Part of a small language model's weights: rotary positions.
MLP neurons of a small language model. Each row is named by its layer, matrix (gate and up: input weights) and neuron, and shows model dimensions 176-239. Each number is 128 + 24 x the weight over its row's rms, rounded and kept within 0 to 255. A neuron's up and down rows have the sign that makes its largest values positive.
A block is one neuron, or neurons of one layer that tend to fire together. Before each block is what it responds to, as a language model described it from the Wikipedia text at the highest values.

Date comma before year. Comma after the day number in American-style dates like April 18, 1985, often in table cells; weaker on mid-word fragments (el-d-est) and year digits.
L4.gate53 [127 106 147 102 141 182 112 131  62 117 122 143 172 155 116 109 105 101 144 113 138 110 141 169 159 130 140 131 112 141 124 107 116  48 110 114 180 109 119 142 108 152 144 132 130 109 147  93 136 111 119 153 103 159 121 126  79 118 106 127 172 108 114  68]
L4.up53 [154 133 156  71 126 194 136 141 108 116 138 144 107 129 138 125 155 102  80 136 121  87 128 166  91 100 123 118 126 121 137 111 167  98 140 155 168 147 107 140 114 128 112 126 180 162 103 106 146 113  60 108 152 152 100 124  96 128 135 104 118  88 116  96]
L4.gate71 [125 138 117  92 131 114 130  46 115 129 131 160  87  99 120 153 124 128 126 104 119 147 147 115 140 102 130  93 109 121 134 157  76 108 141 114 118 132 121 121 106  73 121 159 105 101 131 159 107 129 116  96 150 101 135 172  91 155 135  77 123 128 163 157]
L4.up71 [119 133  92 139 104 125  91  92 138 128 102 152  84 145 135 128 136 131 116 147 125 123 154 180 156 125 150 125  99 146 106 146 101 135 166 104  90 131 163 148  82 152 157 137 129 115 170 135 114 188 181 101 143 109 124 186  98 141 114  87 147 108 147 175]
L4.gate80 [117  76 133 152 130 139 147  99  91  93 120 125 126 143 132 192 122 166 127 114 135 116 140 116 124 128 132 120 125 141  92 144 163 101  85 130 104 140 149 157 126 163 141  97  89  89 177 147 133 120 156  71 171 143 145 152 124 164 151 118 118 145 123 114]
L4.up80 [ 94 163 137 135 163 105 104 127 127 146 133 138 112 106 148 118 160 136 201 136 140 158 145  84 133 134 133 142 146  40  90 133 123 137 117 111 141 195  75 134 144 158  90 108 101 157 112 133 100 132 110 170 107 119 136 129 151 136 156  85 132 102 111 124]
L4.gate119 [133 133  87 127  94 137  77  98 135 139 144  96 145 166 148 129 121 148 130 137 111 144 129 147 139 138  89 130 115 126 120 153 141 145 145 115 146 122 132  68 137  94 162 120 165  81 116 115 104 128 128 133 140 129 144  89  77 124 121 169 132 123 125 150]
L4.up119 [144 130 108 188  88 110 113  99 121 149 128 143 103  89 140 133 124  76 124 134 135 114 131 154 136 109 122 134 113 163 127 134 122 128 135 144 139 111  87 119 126 133  76 144 122 151 148 159 144 118 125 135 125 129 117 113 118 130 120 129 120 108 116 121]
L4.gate133 [ 97 143 124 163 166 121 122 145 148 167 152 154 144 109 104 171 103 129 124  88 106 156  84 121 132 135 164  83 136 156 114 124  90 103 153 165 139  92 152 114 114 105 134 112 132 118 151 125 149 168 167 119 128 138 145 117 108 132 116 141 137 112 156 137]
L4.up133 [111 120 152 101 114 126 152 114 132 119 100 122 148 121 102  81 136  83 113  99 155 133 115 103 139 135 109 129 147 139 158 164  97 104 108 158  78 140 139 120 122  96 134 123 131 102 156 100 145 146 143 116 139 128 135 173 185 171 103 143 138  99 132 150]
L4.gate161 [163  93 167 109  75 150 129 149 111 133 127 152 114  97 127 132 111 153 125 121  93 160 141 113 110 136 120 167 192 121  89 149 124 120  85 129 132 135  92 118 146 139 202 150 111 115 103 125 118 118 125 122  94 135 141 127 104 131 123 130 139 162 186  94]
L4.up161 [142  98 127 178 115  82  96 102 126 129 111 133 142 110  66 126 141 108 156 179 107 201 114 105 170 164 116 146 126 160  94 128 125  60 106 101 182 108 111 142 118 137 106 146 147 118 121 129  87  96 101 138  89 131 157 131  78 149 146 105 102 179 111 108]
L4.gate176 [139 124 123 153 130 142  76  92 106 119 117 114 162 109 139 109 116 160 176 113 130 164  82 122 144 109 129 121 124  99  69 105 160 137  98 120 133 114 146 124 128 101 155 136 135 122 126 132 111 121 106 125 126 114 146 141 128  93 143 109 161 143 121 158]
L4.up176 [138 187 119 164 154 124 121  95 142 117 149 139 154 148 137 129 108 128 117 127 148 176 149  99 127 118 112 119 141 118  97 150 138 130 139 114 119 111 130 117 157 101 138 156 122 115 136 105 100 155 144 132  82 150  93 114 107 141 104 177  97 120  85 119]
L4.gate203 [130 146 108 106 107 108 105 137 118  97 143 182 117 147 132 106 145 116 131 139  81 139 108 128 116 146 106 121 183 161 136 164 102 116 127 153 186 119 128  95 123 115 167 126 178 125 140  63 137 156 123 107 141 186 184 163 110 106 149 144 124 157 156 115]
L4.up203 [107 136 121 122 109 113  75 137 112 135  97 137 138 121 117 119 115  95 105 150 149 118 117 191 164 151 112 107 163 125 125 103 128 128 100 104 104 142 129 109 129 134 166 143 155 110 138 125 134 125 123 120 130 131 107 150 124  74 112 122 182  59 152 100]
L4.gate223 [135  71 146 127 131 137 158 114 114 108 113 109  88 131  88  92 177 132 168 104 110 117 147 161 104 125 109 121 124 173 153 136 154 164 154 115 121 137 196 101 143 152 122 154 145  65 124 159 131 125 158 130 121 117 103  84  98 120 130 139 124  95  99 103]
L4.up223 [115 150 154  94 128 126 146 117 110 111 128  96 147 123 101 115 135 133  83 114 106 194 106 160 133 121 170 149 140  97  97 124  96 145 120  99 144 130 127 148 144 154 112 100 126 131 145 120 161 139 164 113 118 174 141 142  87 118 103 201 124  99 133  62]
L4.gate234 [135 129 127 119 140 144 169 118 110 136 197 120 123 139  84 125 143 111 101 102 107 146 160  98 112 115 132 100 110 141 134 148 124  92 117 118 116 122 171 134 135 113 126 133  85 143 129 145 139 136 106  99 121 118 110 124 130  96 155 123  95 141 128 154]
L4.up234 [ 96  90 112 133 106 163 117 140 134  76 130 183 126 155 109 158 126 137 123 128 172 131 128 132 120 154 107  90 165 143 111 121 100 154 113 144 125 153 126 113 145 136 118 151 104 130 101 143 134 153 139 124 135 136 143 124 157 158 148 113 125 137 105  94]
L4.gate242 [145 147 148 136 151 127 117  83 110 136 131 142 123  67 108 136 130 140 138  50 114 147 122 122 145 146 120  87  96 119 103  94  95 112  89 145 142 123 120 112 110 110 135 176 150 174 140 107  85 110 139 120 144 125 114  96 128 111 176 102 134 150 108  92]
L4.up242 [159 110 135 101 150 114 176 116 135 104 182 103 168 123 133  97 155 125 132  75 138 136 129 149 129 112 156 136 139 111 164 143 102  77 172 150 142 154 141  98 121  89 145 119 101 142 130 134 125 136 108 124 120 111 112 125 122 148 114 122 147  72 133 119]
L4.gate441 [148  97 152 125 116 130 121 129 110 114 122 120 103 141 175 125 147  84 134 117 130  68 123 106 133 133 110 148 145  89 110 116 180 142 153 130 133 142  95 100 108 124 114 124 166 143  86 116 110 116 164 174 109 104 144 149 103  96 102  97 141 112  99 147]
L4.up441 [143 144  89 107  84  75 134  75 113 151 114 120 173 132 115 131 130 128 165 105  81 113 125 129 122 154 118  92 188  99  72 158 141 106 128 116 159 129 101 137 106 117 118 146 145  99 158 137 113 103 117 140 143 186 176 162 139 118 118 133 135 150 117 133]
L4.gate500 [ 85  59 128  93 155 106 137 108 112  98 124 112 141 159 169 146 127 164 170 133 117 131 143 139 173 110 132 131  94 115 120 111 131 164 144 143  81 163 134 100 146 114 119  68 141 149 107 119  82 144 129 152  85 127  92 129 141 124 150 181 123 113 114 113]
L4.up500 [145 108 172 112 121 160 111 117 127 124 145 127 139 147 170 174 190 103 147 119 125 175 109 129 128 186 102  98 127 121 118 100 137 126 101 134 140 137 138 152 118 183 118 120 107 123 140 124 109 141 175 152 125 118 148 117  97 151 138 126 122 130 155  80]
L4.gate508 [123  76 107 120 158 118 127 125 121 129 127 150 139 109 151  87 159 153 104 112 128 142 106 141 145 107 128 117 122  82  75 115 142 147 130  98  92 155  97 162 107 103 118 141 147 124 114 114 123 113 152 123 112 128  69 104 138 112 149 128 129 165  74 106]
L4.up508 [116 121 187 157 139 118 154  79 110 128 159 137 124 106 147 121 119 141 117 128 147 177 100  99 133 116 168 113 133 160 162 127 167 124 127  94 146  58 126 152 151 172  99 155 109 125 152 148 123  92 131 122 129 116 184 140 111 154 118 105  77 125 112 134]
L4.gate545 [132  90 168 118 122 130 112 142 108 123 126 121 117 152 104  95 101 147 102 152 125 162 131 123 111  69 134 115 161 142 130 125 120  92 137 152 139 120 120 154 181 128  94 149 166 111 164 139 124 148 141 122 128 102 136 147 102 150 141 118 106 127 124 122]
L4.up545 [139 120 141 112 147 129 101 149  96 117 161  97 140 139 148 127  93 178 115 146 140 117 152 132 112 108  74 121 145 123 134 104 121 112 105 130 165 110 134 144 123 127 141 100 154  93 165 159 116 154 137 120 136 157 114 126 116 161 147 135 101 132 111 133]
L4.gate586 [116 124 130 130 123 141 133  90 121 141 101 147 123  99 120 129  89 124 110 118 122 156 135 149 127 115 126 102 129 112 120 131 133 111 126 174 177 104 117  77 161 116 163 124 134 157 135 154 123 100 119 114 132 142 135 145 117 165 113 126 131 161 159 102]
L4.up586 [150 145 157 135 116 135 112  98 121 161 117 109 113 122 144 138 126 152 124 120 104 159 120 141 219 149 155 109 111 125 118 101 129 106 122 103 105  97 134 106 136 160 151 144 107 101 159 146 144 132 102 124 147 116 159 180 119 128 140  99 121 133 129 156]

Word pieces after M. Mostly the second word piece after a capital M (Medal, Midnight, Many, Munich), plus "/" in coordinates and km/h, "ft" units, and "during".
L4.gate2 [138 125 144 121 101 174 130 133 159 117 184 154 153 117 178 118  87 185 143 154 122 135 109 169 124 133 104 126 152 121 135 168 143 135 108 146 152 137 144  94 121 119 135 138 117 130 146 110 154 124 112 114 157 176 141 159 134 105 131 125 118  89 122 162]
L4.up2 [131 146 130 158 161 190 138 151 124 119 130 163 113 112 132 125 102 129 130 157 111 154 107 117 126 143  87  97 167 139 158 114 131 132 106 145 140 180  96 126 124 144 108  87 123 105 182 119 162 155  96 106 153 147 111 134 140  97 121 162 128  93 174 142]
L4.gate20 [141 156 137 128 134 120 165 132 109 145 109 153 137 115 132  90 118 164 132 106  73 128 139 126 115 146 129 163  70 127 116 138 146  85 150 134 119 125 156 102  97 131 114 135 170 153  99 114 119 120 164 117 131 125 116 119 124  92 143 113 159 158 122 106]
L4.up20 [121  90 184 107 164 111 132 121 138  79 161 150 101 113 195 143 132  98 130 166 113 139 119 157 109  97  80 151 155 127 103 144 136  84 175 134  87 124 130 116 102 173 111 139 138 108 120 118 122 133 157 104 110 130 107 143 104 128 160  70 121 140  89 171]
L4.gate65 [148 141 112 111 105 150 114 118 137 182 156 149 158 150 146 115 140 127 152 118 133 150 146 150 102 132 140 131  92 105 117 171 109 128 145 149 143 126 161 136  90 109 128 114 141 127 158 101 133 121 136 134 105 178 179 170 134  95 121 153 146 151 126 155]
L4.up65 [138 153 139 112 115 133 138 153 131 136 143 120 157 128 159 117  83 181 121 144 127 135 110 143  92 106 134 102 126 133 118 123 124 128 141 119 138 135 137 138 174 157  92 120 110 101 152 126 119  96 114 131 131 131 156 120 130  99 108 180 142 173 159 112]
L4.gate90 [139 102  87 198  85 122 191 133  91 117 183 131 151  82 163 120 181 137 109 149 126 164 125 135 151 121 120 106 112 102 152 110 150  95  86 134 101 121  99 130 128 138 103 122 136 105 143 128 110 138 133 169 157 120 124 134 121 105 119 115 124 139 119  79]
L4.up90 [166 110 117 153 136 107 145 128  92 124 146 129 135 168 157 140 105 131 142 122 130 138  82 144 142 166 172 164 160 140 135  96 108 127 111 131 155 149 111 182 107 140 127 103 143 108 144 159 102 136 138 127 160 169 140 136 118 126 150 127 120 146 117 144]
L4.gate116 [111 103 160 138 130 136 145 118 122 159 104 134 155 122  86 144 150  75  82 126 107 152 137  80 143 121 100  74 118 109 151 156 144  88 139 147 104 139 110 125  83  94 152  90 132 112 117 113 138 165 132 132 113 162 132 109 116 104 196 160 151  99 119  99]
L4.up116 [ 94 152 129 123 101 153 145 148 127 100 118 163 145 116 144 124  96  95  57 127  84 148 176 124 119 170 151 157  88  99  77 122 144 101 151 134 131 130 165 132 118 171 125 132  84 129 141 136  84  78 109 101 107 144 135 162 111  95 158 143  98 105 115 127]
L4.gate157 [ 84  94  92 128 160 157 128  93 140 128 169 145 136 158 138 135 168 161 141 144 127 164 164  85 130 148 102 127  88 106 135 143 165 101 119 133 114 129 182 114 144 127 155 152 118 118 124 131 107 159 129 131 136 164 110 156 118 146 140 129 116 127  82  94]
L4.up157 [159 131 138 124 137 124 163 130  58 120 119 139 136 134 152 112 121 146 149 109 167 116 149  92  76 144 124 105 165 127 106 124 145 134 148 157 132 109 103 127 183 119 111 139  94 153 150 126 133 141 110 140 109 138 141 134 148  89 111 135 128 132 102 152]
L4.gate217 [158  98 145 133 146 169 130  95 167 146 121 131 140 147 123 111 120 107 158 171  81 175 139 119 121 152 177 143 103  94 132 129 134 132 143 134 119  83  66 133 168 162 141 125 173 109 158 116 113 137 116  99  96 139 120 148 130  99 126 154  87 165 112 113]
L4.up217 [112  96 160 119 168 118 132 112 126 104 121 108 100 127 124  98 104 114 106 147 140 138  98 137 138  99 153 145 145 146 132  77 143 136 144 118 133 143 139 145 122 131 108 117 124 109 109  85 165 149 105 150 121 110 150 136 151 131 159 139 123 156 142 155]
L4.gate252 [114  96 158 140 135 138 159 132 134 138 174 170 143 122 119 112 112 144 124 119 159 144 149 116  86 115 105 144 122 131 186 135 109 104 107 107 107 136 118  63 105  82 104 140  98  74 109 121 168 173 188  79 133 133 131 136 145 120 128 116 135 118 152 136]
L4.up252 [146 112 140 148 133 157 105 144 105 117 153 127 110  94  94 147 103  88 130 133 121 116 137 109  43 124 136 104 117 134 111 136 137 160 153 153 147 131 150 111  89 147  98 118 126 102 112 133 121 125 124 126 111 175 133 135 116 144 106  98 119 109 110 122]
L4.gate319 [ 78  79 128 130 118 156 145 138 113 102 149 128 133  98 149  88  81  99 159 127  91 120 142 134  86 130 108 134 111 143 160 144 150 103 131 136  98  94 131 116 154 144 136  94 148 116 122  62 151 127 106 105  84 151 154 139 122 143 130 157 152 137 163 135]
L4.up319 [114 124 139 148 120 117 139 152 154  89 125 143 166 112 141 151 100  89 108 112  99 124  88 128 110 160 144  69 132 117 169 120 120  97 139 146 121 109 119 142 155 142 173 170 136  92 155 107 140  76 132 161  87 129  91 128 114 101  93 128 151 111 137 129]
L4.gate339 [136  99 161 158 128 146 137 133  64 130 159 154 122  94 135 157 141 132 164 142 155 159 153 103 141 145 150 126 120 118 153 108 138 140 108 123 160 117  80 144 140 120 120 132 127 174 147  88 156 103 132 114 149 134 134 155 139 102 152 113 103 130 119 102]
L4.up339 [122 121  92 142 180  98 141  98 135 123 185 160 130 126 173 114 106 108 122 123 107 151 140 125  82 162 188 132 119 127 128 131 116 137 175 100 124 146  93 160 132 158 143 103 122 116 118 110 136 115 105 135 115  94 123 117 106  97 137 138 154 164  99 125]
L4.gate340 [136  83 155  94 110 137 177  71 101  94 120 138 133 160 135 102 146 133 165 166 144 149 139 128  92 181 138 129 136 148 127 125 124 114 146 119 154  90 121 114 182 156 146 130 129  97 113  86  98  99 152 112 119 137 155 118  89 110  92 128 126 139  91 139]
L4.up340 [119 184 116 150 143 101 105  83 129 135 158 154 149 127 125  87 116 150  80 106  64 129 104  95 143 111 121  98  94 136 136 146 135  94 123 115 127 148  99 164 120 126 119 118 114 125 107 115 110 145  83 160 149 194 170 101 129 140  73 173 146 142 165 146]
L4.gate353 [144 129 125 154 125 104 167 126 154  97 157  69 138 120 137 129 146 112 134 108  86 144 109 136 145 155 106  91 137 147 152  83  87 131  95 122 119 110 146 132 136 138 105 157 131 106 183 146 116 172 133 153 132 139 194 115  82 140 144 107 114 164 139 134]
L4.up353 [107 135 164 157 101  93 153 126 131 132 146  83  93 141 164 143 113 116 121 139  87  97 101 106 174 118 144 140  96 116 129 124  83 122 132 122 131 173 117 143 165 158 109 137 177 103 124 127 143 133 156 152 154 112 164 116 130 194 121 119 126 167 141 134]
L4.gate613 [118 134 133 142  91 130 130 111 144 107 117 162 126 121 110 121 132  78 181 129  84 137 167  97 141 142 157  85 162 131 116 168 124  83  64 126 109  94  80 111 137 123 154 131 143 144 133 158 107 152 113 134 141  93 144 154 123 129 123 125  99 135 119 121]
L4.up613 [121 150 119 128 106 105 125 121 125 188 174 104 118 122 139 124 146 133 128 132  94 146 152  85 111 147 145 127 109 181 157 132 128 168 147 140 104 120  74 152 164 128 135 103 114 136 103 109 114 125 101 155 146 166 144 120 101 144 118 110 132  87 141 123]
L4.gate620 [150  86 104 109 101 144 165 165 105  81 103 142 178 102 134 141 112 141 118 162 110 139  95 145 125 174 136 105 116 120 163 124 161 132  86 145 133  92 113  99 122 150 134 143 130 125 128 147 119 135 123 103 122 140 137 133 140 127 154 103 182 165 148 121]
L4.up620 [124  91 117 140 163 142 114 130 115  96 160 132 119 184 147 130 119  76 172 137 192 179 133 142 142  90 145 137 152 136 134 112  99 157 126 123 119 117 138 134 130 107 155 138  97 160 151 143 118 143 131 101 131 140 123 150 138 130 118 113 128 160 157  87]
L4.gate674 [122 136 160 116  92 131 132  88 134  89 162 134  95 166  88 159 114 149 118 139  54 174 156 121 132 157 112 107 114 105 111 163 100 119 109 107 122 124 120 106 139 136 120 162 133  87 149 104 141 131 118 144 146 143 136 133  92 115 148  92 181 116 126 122]
L4.up674 [136 148 127 100 140 141 161 145 141 142 116 155 140 101 152 113 177 152 133 166  89 145 122 142  97  92 127 139 140 132 133 121 149 130 103 152 131 129 166 121 182 149 153 149  72  81 194 123 111 145 101 108 136 151 115 135 144 122  63 117 180 128 116 134]
L4.gate698 [ 90  75 143 114 174 119 143 150 140 145 114 131 125 125 172 127 128 133 137 122 117  90 157 111  80  98 114 149 137 150 121 123 107  51 144 163 163 148 150  75 110 128 130 180 160 107 111 125 132 112 141 132  74  85 130 141 112 136 123 158 156  91  76 158]
L4.up698 [ 81 120 120  91 115 154 143 175 134 116 134 134 178 115 134 129 122 176 138 119 106 114 152 125 149 152 108 113 168  97 139 105 148 128 117 143 124 145 114 132 122 125 123 129 183 156 151 103 173 123 142 152 148 141 149 159 117 148 119 112 122 123 123 142]

Split-word first pieces. Opening or middle pieces of words split into several tokens (def in defenses, influ, arr, Cou-g-ars), plus / and | separators in tables and coordinates.
L7.gate480 [204 115 188 128 112 146 135 113 118  96 124 122  98  97 160 143 125 133 151 146 141 135 116 111 131 117 115 108 126 121 114 165 146 164 124 138 142 149 141 103 115  84 124  98 167  78 124 121 142 155 106 122 135 131 143 136  90 152  82 152  97 147 144 106]
L7.up480 [158 121 114 101 152 182 163 133 129 153 155 157 139 122 111 135 131 137  92 128 141 106  82 145 136  86 135 130 137  73  85 124 122 122 124 125 137 172 109  98 163 120 159  99 160 150 125 153 130 158 154 167  95 114 127 133 138  48 131 100 142 134 102 105]

Second word-piece after m. Middle word fragments right after a short opening piece, especially m or M, such as m-aint(ain), m-ic(robiologist), M-ed(al), pandem-ic.
L3.gate207 [119 157  97 119 136 125 146 177  99 183 119 155 136 173 127 156 138 145 104 115  79 105 140 181 122 138 113 131  93 103 173 143 171 131 130 122 171 139  93 111 117 149 140 178 119 135 133  76 157  85 140 143 122 185 118 116 120 118 150 138 129 105 135 128]
L3.up207 [134 116 109 115 121 153 118 100  78 144 134 120 113 131 141 126 118 148 147 146 139 132 134 114 136 138 128 127 107 117 104 133 131 154 105 135 109 128  94 160 154  97 175 140 161 151 141 122 120 118 114 145 152 150 159 155 113 143 122 155 118 125 111 131]
L3.gate448 [119 126 160 116 144 168  97 135  82 116 141 124 122 160 142 130  74 130 153 108 138 136 148 143 127 148 178 119 144  82 144 158  88 147 104 121 139  87 139 140  66 156 144  89 109 147 117 117 119  95 143 132 144 146  84  95  95 132 168 155 128 138 136  85]
L3.up448 [117 156 150 118 152 176 127  97 130 133 112 137 120 163 133  93  99 116  89  96 142 116  86 138 125 139 130 146 135 116 121 146 149  87 137 116 144 136 140 149 150 164 159 118 127 147 134 128 150 132 150 126 150 111 131 162  86 114 149 128 117 150 111 144]
L3.gate653 [111 143 150 106 130 148 134 150 149 102 151 122 162 192  94 153 130  81 113 151 127 160 125 191 123 144 120 134 174 114 119 143 143 132 105 118 116 111  95 148 132 122 123 138 122  89 148 121 116 121 130 102 122 124 138 123 104 129 151 160 144 132 113 106]
L3.up653 [ 88 178 139 108  74 140 113  97 109 108 128  71 122 153 133 134 120 132 140 140  98 120 107 142 124 130 192 137 129 123 141 157 123 114 149 136 119  88 109 141 143 169 161 123 118 115 161 136 148 111 153  84 142 142  97 127 114 150 190 177 133 103 139 112]
L3.gate662 [114 107 145 164 137 135 151 151 129  92 119 104 166  69 134 142 127 174 124 123 115 113 105 155 153 133 131 123 112 167 144 162 141 131  99 133 178 106 110 110 132 120 181 120 127 129 132  90 114 168 124  60 120 169 133 148  78 116  92 119 168 121 150 129]
L3.up662 [ 91 149 159  82 112 123 115 129 135 129 120 160 108 131  97 119  83 146 155 121  95 155  64 114 140 172 134 117 126 110 142 140 126 142 143 156 118 126 102 130 142 144 146 142 110 123 111 114 112 133 145 138 150 145  61 119 139 153 140 132  99 117  78 145]

Decade digit in years. The third digit of a four-digit year after "19" or "18", e.g. in 19[9]1 and May 19[7]6, plus occasional mid-word fragments.
L3.gate263 [112 119 101 126  79 180 141 148 126 174 129  83 125 121 119  89  79 155 129 124 156  81 106 118 116 131 141 125 140 148 166 128 125 110  87 161 122 139 170  95 163 126 150  88 109 151 120  90 120 179 115  96  85 146  70 128 157  96  94 138 127 118 113 138]
L3.up263 [163  97 135 115  96 139  87  94 112 131 133 134 153 122 164 110 105 134 153 139 124 158 139  97 148 154 139 110 143 127  94  73 162 141 147 121  90 115 137 138 145 120 136 127 139 121 104 134 119  92 133 130  99 100 104 133  67  81 108 159  92 102 106 148]
L3.gate304 [145 119 118 142 126 148 155 109 120 116 120 106 177 119 157 155 164  76  96 121 103 109 165 117 107 146 144  85 108  93  90  65 107 129 163 153 141 126 150 126 132 108 132 140 111 100 139 117  78 147  85 136  94  94 127 107 134 174 189 133 128 142 151 195]
L3.up304 [164 105 113  91 108 101 174 167 127 124 126 106 104 168 109 161 113 179  64 124 151 103 112 152 135 126 133 129 112 123  88 114  97 168 152  99 150 111 122 170 138 139 116 118 149 111 130 119  86 170  99  92 100  91  58 148 100 146 123 138 101 139 139 107]
L3.gate519 [151 125 155 127 117 135 106 119 124  87  97 126 130 119 129 128 157 132 185  91 135 111  95 157 131  97 133 154 144 136  58 102 196 106 109 118 124 100 127 121 126 102 112 120 143 134  82  89 108  86 135 175 100 141 119 165 125 124 111 116 134 165 124 113]
L3.up519 [137 105 150 143 157 135 157 147 124 134  97 100 107 127  87 127 100 105 126 155 104 113  93 152 101 115 160 143 168 123  97 108 134 131 138 118 134 124 111 115 176 127 138  97 143 106 140 143  95 110 155 124 104 133 126 110 122 155 141 207 125 138 123  94]
L3.gate592 [126  94 131 103 119 106 126  92 174 124 130 124  92 153 109 134 149 160 128 122 125 143 114 154 158 133  92 153 179 145 126 124 172 163 118  87 155  90 169 116 117 162 138 145 155 103 110 158 147 141 159  73 151 128  98 122 154 123 119  98 124 135 146 139]
L3.up592 [131 157 117 116 103 116 153 112 156 122 125 125 117  82 128 104 172 136 115  90 176 140 166 108 162 153 107  96  93 114 130 101 128 100 122 129 116 155 131 100 142 117 146 148 137 107  90 108 124 116 102 147 137 133 108  95 158 137  83 125 188 127 134 138]